Weights of a small transformer language model: a variant of Adam for these matrices.
MLP neurons of a small language model. Each row is named by its layer, matrix (up: input weights) and neuron, and shows model dimensions 128-255. Each number is 500 + 25 x the weight over its row's rms, rounded and kept within 0 to 999. Numbers have three digits each.
A block is one neuron, or neurons of one layer that tend to fire together. After each block is what it responds to, as a language model described it from the Wikipedia text at the highest values.

L5.up92:462498500496475499518467515485487510471524504507487531525494523456537529495470505470496526498498527575464539498502522507519543495505506496505520441485470514506419550564545495498543549510454511506469478500497463503477521474502466469505473463486506517458500553459469518497510463468480513533524485497504530529503496525519482519469530512530488526480495530484494516462510524519503453507515
Description: Verb after sentence subject

L3.up6:541461480552483550491465509490488530495535480520482482478508450478494493511524505490484517531487520544553490486497532446491514545571484477501531520504475476489475504526493502517514488502523482508453487505481491516512525498511505467503495513465486503481497518482455535529477507508508517480523476512502504528491484480492486444491512503489491494475551497558502502489512521518457497507457
L3.up64:555483492493469515485456477495488496526468518471452525505504484539493524478561555473525479469525489477497513520451501499486506503516510494495513528552484551502530473500488533441522475540491517526539468514470507492518530479501512509501504507507505517499534587498474463477493500475507485505494507486507472479530452483535509468529505503465482460524503497524495502511510532520527465477487
L3.up428:516531479523447497511468490500491497520499501513498539496506487517532534501503510510541508500574497459536515490496510484489528527499539481516561508509470515447467499531517510503527551511517481500491445480495518497507527470493514517506522519457474528463506550507462473508470503542512518491473499539512513495505506519504482460479507524493524473511538501505516482492468498498514518501456
L3.up860:518519538519482502535504460481488491458504495505485467495555472510518509521537529542527519531534477484478511516492490515519490511512469524499495504554460481490481529522488479438507491536459467457494482491485546511516530529497498486503483512498505477509531488535478490501499499456505503456521473486495525482515476476483506457495518569487516498520509440492531545514511505501493527495487
Description: Wiki section-heading markers

L5.up1015:514512501491551484515493516547491466470508522509470557499530481513503523466508480535492499490497522501514491509563536530482552492493457520506475520549466540457553465520467540465522465477494467498530473480496476474541517511505520478477498517488504462524516451524490477489505465509462512543524495515501500486500512499501449455528472532512488479507524496536457539486453484482476492493496
Description: Verb stems, relative pronouns

L3.up15:444491533532501465512463477556483500509511522477495521494534479488502544520465501488544527530513539500478507498507492421543496474508490514508481468562479511486481510480554515501517494483509508487494457488508501559527513477483497487498486493523477484485509508513466465498471493527491498488507504534501492512481497484532533502464487475479438506468482547531478470482503493516501479504509
L3.up316:489486481489505503480501511492469550475531494533501506510493485498504509493484485507476527492488515507525477462556529553459551506509478516512510481537512533504449517484463511479508495489501490474510504495500465568519502502498501441528503522501470518434517513515473513526513501502519555505511484511494494507508474514551507522491447458450459527491503536480518500491481520506459512462511
L3.up669:506514471528524460511527509496484530490450510499506494492506474491465497495481509521535495525508526513495534497519513492515539509535491525487499479526489532516475517547513486518526521452532533477510503503509527489541510456491502464495478543483539507482500539482498505482468476544507477465475512536507519505481508477501512491497536499508478465495507500575499532488500474550519438530459
L3.up1006:487499498483505448491497525473501535520485498456509492517512454536486505499510502490482512533483545533501518488530505479497539487504504483516499478514500505459504526511540508512503511502465521463513455471471509531494521479502494479484516486488449463494485465485529471486474467471492508498505488478512517526422464495532551541512481498548481503496511527445489489463470441516492465535533
Description: Copula after subject

L9.up587:463475501472466463538477493474481492501499467501496522529509493523469492497553496485532496486542476470483498486501489499503476493555467488501517524545489521468491497510508498533503537490478461503527496508518478517567538545435512496483469491470468521467552529502478542525519480507477495534460482510501544507564472453509488487502456465492478506478500537507501483544516533477490497546520
L9.up628:530503498503484473534472503508505488490495482501496508510484484540518499506496516510557508520469494538565499485503511464490478465499493475491568517464472499489500507498495506537518519465546453500500527503510538506527531498465548503470490538498492533537519516520463459492513485508485513505453471482492468487524488463501473484437474520468478485475510521530508498443478489524505499474476
L9.up657:554491485462510511509511491510479494489468499536504530496518512475491463440483491477520485508527492489553513516475492517530496474526555481493557467550526532555490485509478484504511470507520473494497452489474506510518482502428512487505532507467479499441539553535478492498484472513494509495466475495498506463490454473509509492505481492497529474445481490523528495494511515474493483525476
L9.up728:520487492491469464489466487506493500482465482510516518499484526495492518487460516504522538490549510537470559463508510475504551546490495461494482505514482513503501457515459504519547551492516468503493468500492490483553517496490551538469499539511428527497468519474471512521529470462508509463486490510499484499511478489486508486446490507500438504533510516499537495541476478503517477496482
Description: Digits after decimal point

L3.up155:525469510502490471516485476504482495431492521487507511479464543557528519554557505506497473511507484506486488499520492511500533515491475530497456524509536520473496520471493503496520512507469485565539481464501493527471510500491528523481480533503469506488542545474508510523526475449522518521481471500495499509509529519533496474517490467457476447506525499437469503483499513517466533507517
L3.up266:558471530512484496490538496509477518481500513521475504508495525491567492508517493526488498533531456530473543502524510485530495477468486524512488482495500516456544598473512472538511499495477487514549512482478466479549447536518558471497465508482518499457462552463467465473469467539508496524513509507500488531482483494543535484506502531519503475471508529500525507454451511502492501534475
L3.up312:489486510561515476472533508491492522502476492519456510508501539527497498501479531474556573522491499513463519467526507503550477504490543501508494496516521524505538486484531469490495483518481504473512478487478507510562447504515557507447519546477457506503510533483523516477489471532481505502487493507500513482510471489560534485481477563513510516533512491549527485459514510511509491486500
L3.up866:491478501519459471499466447506472504497514509531486525482511523503502527476541503477529525482488459537480504510575515500544505502486503530498503512513499529547571547506473495504493535528478483525513532455466453497530481537535501515481500459501505528495564545524466524489501494511471502510506494467485519493493553481518489471539512498499438498512524488516523528505464474509465515520493
Description: Word-initial stem fragments

L5.up536:463523484522502482458512484505480462522486486496495540460511488502476521484512519535511482450504504500501468472538585489494482473485487475492496505509479494497558531468517457482508497527499479568549442465513498486501492444495488519548520479478506516503510455534505505486474498491492508515446502478494463532477531502532525486517518505479494551518501471546560510494464525482464465546518
Description: Introductory-phrase closing comma

L9.up388:504508496535517535493546502489480510487490532475522512539511482471480462504506481511520515524514519489481535492501500517494494535575514477483558477484498471517491502483509498491511516457494490511513441507506533506553501521525487474504495498487437520477464532555495495467468479492491500480537497504494516532461472524494519498495468502504499475465519541472486549484486477523426528513475
L9.up404:531489472547490505488504491507476504530514497515533475458552551543526480521506446473503538498465526515520515504513477511532435494473513498506527510517493503484495489515456539511509483535521514521494507486517487514478509498496524504490496546418474513476504512476474459455513468474486487518466500504491457515506509503528497479532510526430517503502501526521486528490504475466473551509463
L9.up757:488499513495496514504498509559503482463466521546485464500513510519518496495502488510498503541507534509482564473494565487458485519482444523512497523505438506503515520521483486543504485474506506520529474507486472485467481500511471482537518514479443528474542532528487509507465457527500489477516480529476492527527484469501517469564465496527512459483482519494489521527507509496489499495492
L9.up793:514496456548484518485506529483502474531522505469479486449496500467489463528476509533497499501518543471530509431478491490496465543476460494523517503529510502449490543541515505502531528477487491480512488520496512465497527503502512482516503511450494546470517521518500528476486492512525507537501506461513489498533495456531512500479546509535461491500468500433519506514487501517483486501504
Description: Section heading openers

L5.up624:514461450467524397485469504496501500488451534506498508482500448519504491490498512501502501538452510547519509495496496497514556510443519553503513475494495511457486488485515499511523496464534496481537511458531521495535526518476527503512443469497486495508508475500481470482516457506455457486509505510494562478474488495522491496453520493509498507498508480507496504451494432492493507515514
Description: Numbers in table cells

L9.up250:498485453503471510500447508472485528503523475511531496534500477456516501501511542502521535501561520511511522488583524516502484522470486477505480515490462550516460554490547494558486519509475501516505472500502479540513512496476474494514556508508486509516496498482511511507501483485480515486507499489509521495486499488508496511467519519524451487499476494518526542515512501508463521526544
L9.up412:523469468510512488520489484482467490468512539483512497527555467513490454484516505475498513490511486549481526461531501508494531448509517445511506472523469488503488513516530495544518497532466529540548459514488499534558524498532492472505474477479548503461494514497512481494491514446477536508517472493508466514527484478517495528464504474522491520490474470520508517483486490499496479486514
L9.up676:523523501507538488497510518532469479496528547537492499491546479482507478465490510450524540503521498495434552481521479544521492523458492499494497478509495493540491499555508468523505473516464503587500494471495519465500491490478508469490517514503489532505531481486468484489466500501495503471510503510496541489482498462500506502522528490465481499530539528502511501485487450497530506513535
L9.up843:547484537509485496541563534493499449476529484483500480487512517463483485501510500535516554507508521495487475478491517483547489486511523484502488471585487525499527527508550532536526473484460487516522469478505527550482534503483506479486516466485489517504522500510467464479480509509437522450505533477524469533511545483536497486469496478500494495485467501460512509511485496473508520504512
Description: Verb after subject

L5.up240:544516501536480467482526504534498540489437485516516519513516483561533524495515526485518525494509475490486565500482509473526517533531544482511516520488441480527556498509442459506492511529463527500482473490499497503498503517478532486471520470511522478493506488509510475494472491477486489481480468515496515497466525490508523448486462518518502505471507468525479488452493527532446485498490
Description: Wikipedia section-heading markers

L9.up183:531512502534492509536532500526478454523503539486481520512573512449488487486488488549498550498556513524539531480530538479465512539504490491504491459533477489498517493484478485511528513507486514488507491508468504496482508506515512479471467458492468525520527495481454486504467450510486515466507460465492489483512521444512519499513528488490473529487514520540511508443485495518476527496511
L9.up373:505458472535535460493501501475483477501491490511523511478505501440509484490503540505540502490535494527490502488527503501503500503542452457515479511477472485517518521528492493532487520500486504540496470492492470511514489420473452528467521501522477467512549481472475490483525519556515537454519492428491549515509527482505549470488511520507476480486493536519539505512507462465474457487501
L9.up930:523502487474526502515523502501487434522520535513513508490521487467534474456514470545534518489480516503518504460496505507499504466522528500495499495505497476513515479512532488516556532495539502566473461489520524487490502511498508509526487509509508467446492493478526513487500458506501531476532456444496507519507459486509533499480523520470497500523493478520534513504484466491499502516505
L9.up1020:500481482523483441512462496508495491510472501533500475487474493486517483528535523541522464479503497515553498460525509466506457470465560508499532501525489507512531495524500490494498515511505490557518477463542488482530520450477509513523513457504529565500467462494498459456485468538503509493490493458494472534490515494502510463515505485491493477477498492498517516512504470529476505476525
Description: Post-label separator tokens

L9.up424:506476505504490448499475499514485498526497504451505543462492485483485488502537492469524509507510495510470520477522501488535528476526532534495453504531508500514495542555497471536506529470488518511467499490495462531509496518473526487518488501522538455520500540541469524479484514510498563526488471517498525527518489513500501482509511503500498454540467498570509522440524458531481500491444
L9.up661:531529472443499492484457508481478519524485515518459499489542499537467506512525540481564530519495482531512523493517488501515570492484522517524450524495516498480511489535457504543488540473481474535473476484515498503501500506509484480468496471483490479508541502492518540512515517498466537499508483466482502522488512508528481463454456494487499484513559524503517510494523490496503520541462
L9.up790:500497516545496450472477488510490536501535493506495522446509475517521507482526479487524530496505467490480492486490487503546511503539522559505449511556511515495460533526516496479513503505501476589527467509507502511480612511523512490498470529479477491507541507472497482462467511516495530518495473494497502520493482526531520511465501486451517458517499515516481476483502452537492493499521
L9.up825:499519542506523481500487521499486489488473488476508506471552453476539514464571475489507520502479486443549537475510512504526518537500483491490516488527500515497480538485482485516514525491514493512485495491584510538477524509478489445512512493502490484517507508478476529492433537500518547495498476498495490486472566502503485498459527503496484493512521552512521499485506521520458475492529
Description: Abstract-noun word endings

L3.up378:505507496462505435471494477515493473512450513514520453467504458512521481477491481533540518513530444480518503509483500466504504521487487526492478477501513488460499503509522469479511503513551510535500480456468514501558507540455511506513498506495499521450498537518508492500514482470482495433494503543505477513491479457507487499452532510516477487526543499478510532432511527507511545497514
L3.up508:473517489503525454453477477503493546521413490492516511448478513481522507488543509490505548525506472486465519485515508475544489500508500497500467504521502495551518503520465478487472473505501496496506483430520492525501495515498529491477513479514468457487519516486480465492531518442453489451468471517497506529534484467500508507475472495494507496521490517528464522538519535501510496495538
L3.up679:523495512482518464467474488505498487508452541473477492455498515520487517483510473493496521532506484549494490489509552469453501518477539526509464481531494476510497512478522484473537553462517520502512487483530531536472509512477532515506489504488464495479505497473527484488512495479470511457490466481507512514486489452513502499504530450477523499517499477499483562469534470527495496498472
L3.up915:517497484475494496461459491535487508493503485510471501493502468495507513518535459490534539502543496525517543471554487507462505532458508473513500505507485468495523497513486448496494484489510491491500515492452510496453490477437559515537466486494493521508482532513516485497513458458489526463488456508503541505534465479514498493494497535506481494505499496524491562431476516532532493493498
Description: Numbers in stat tables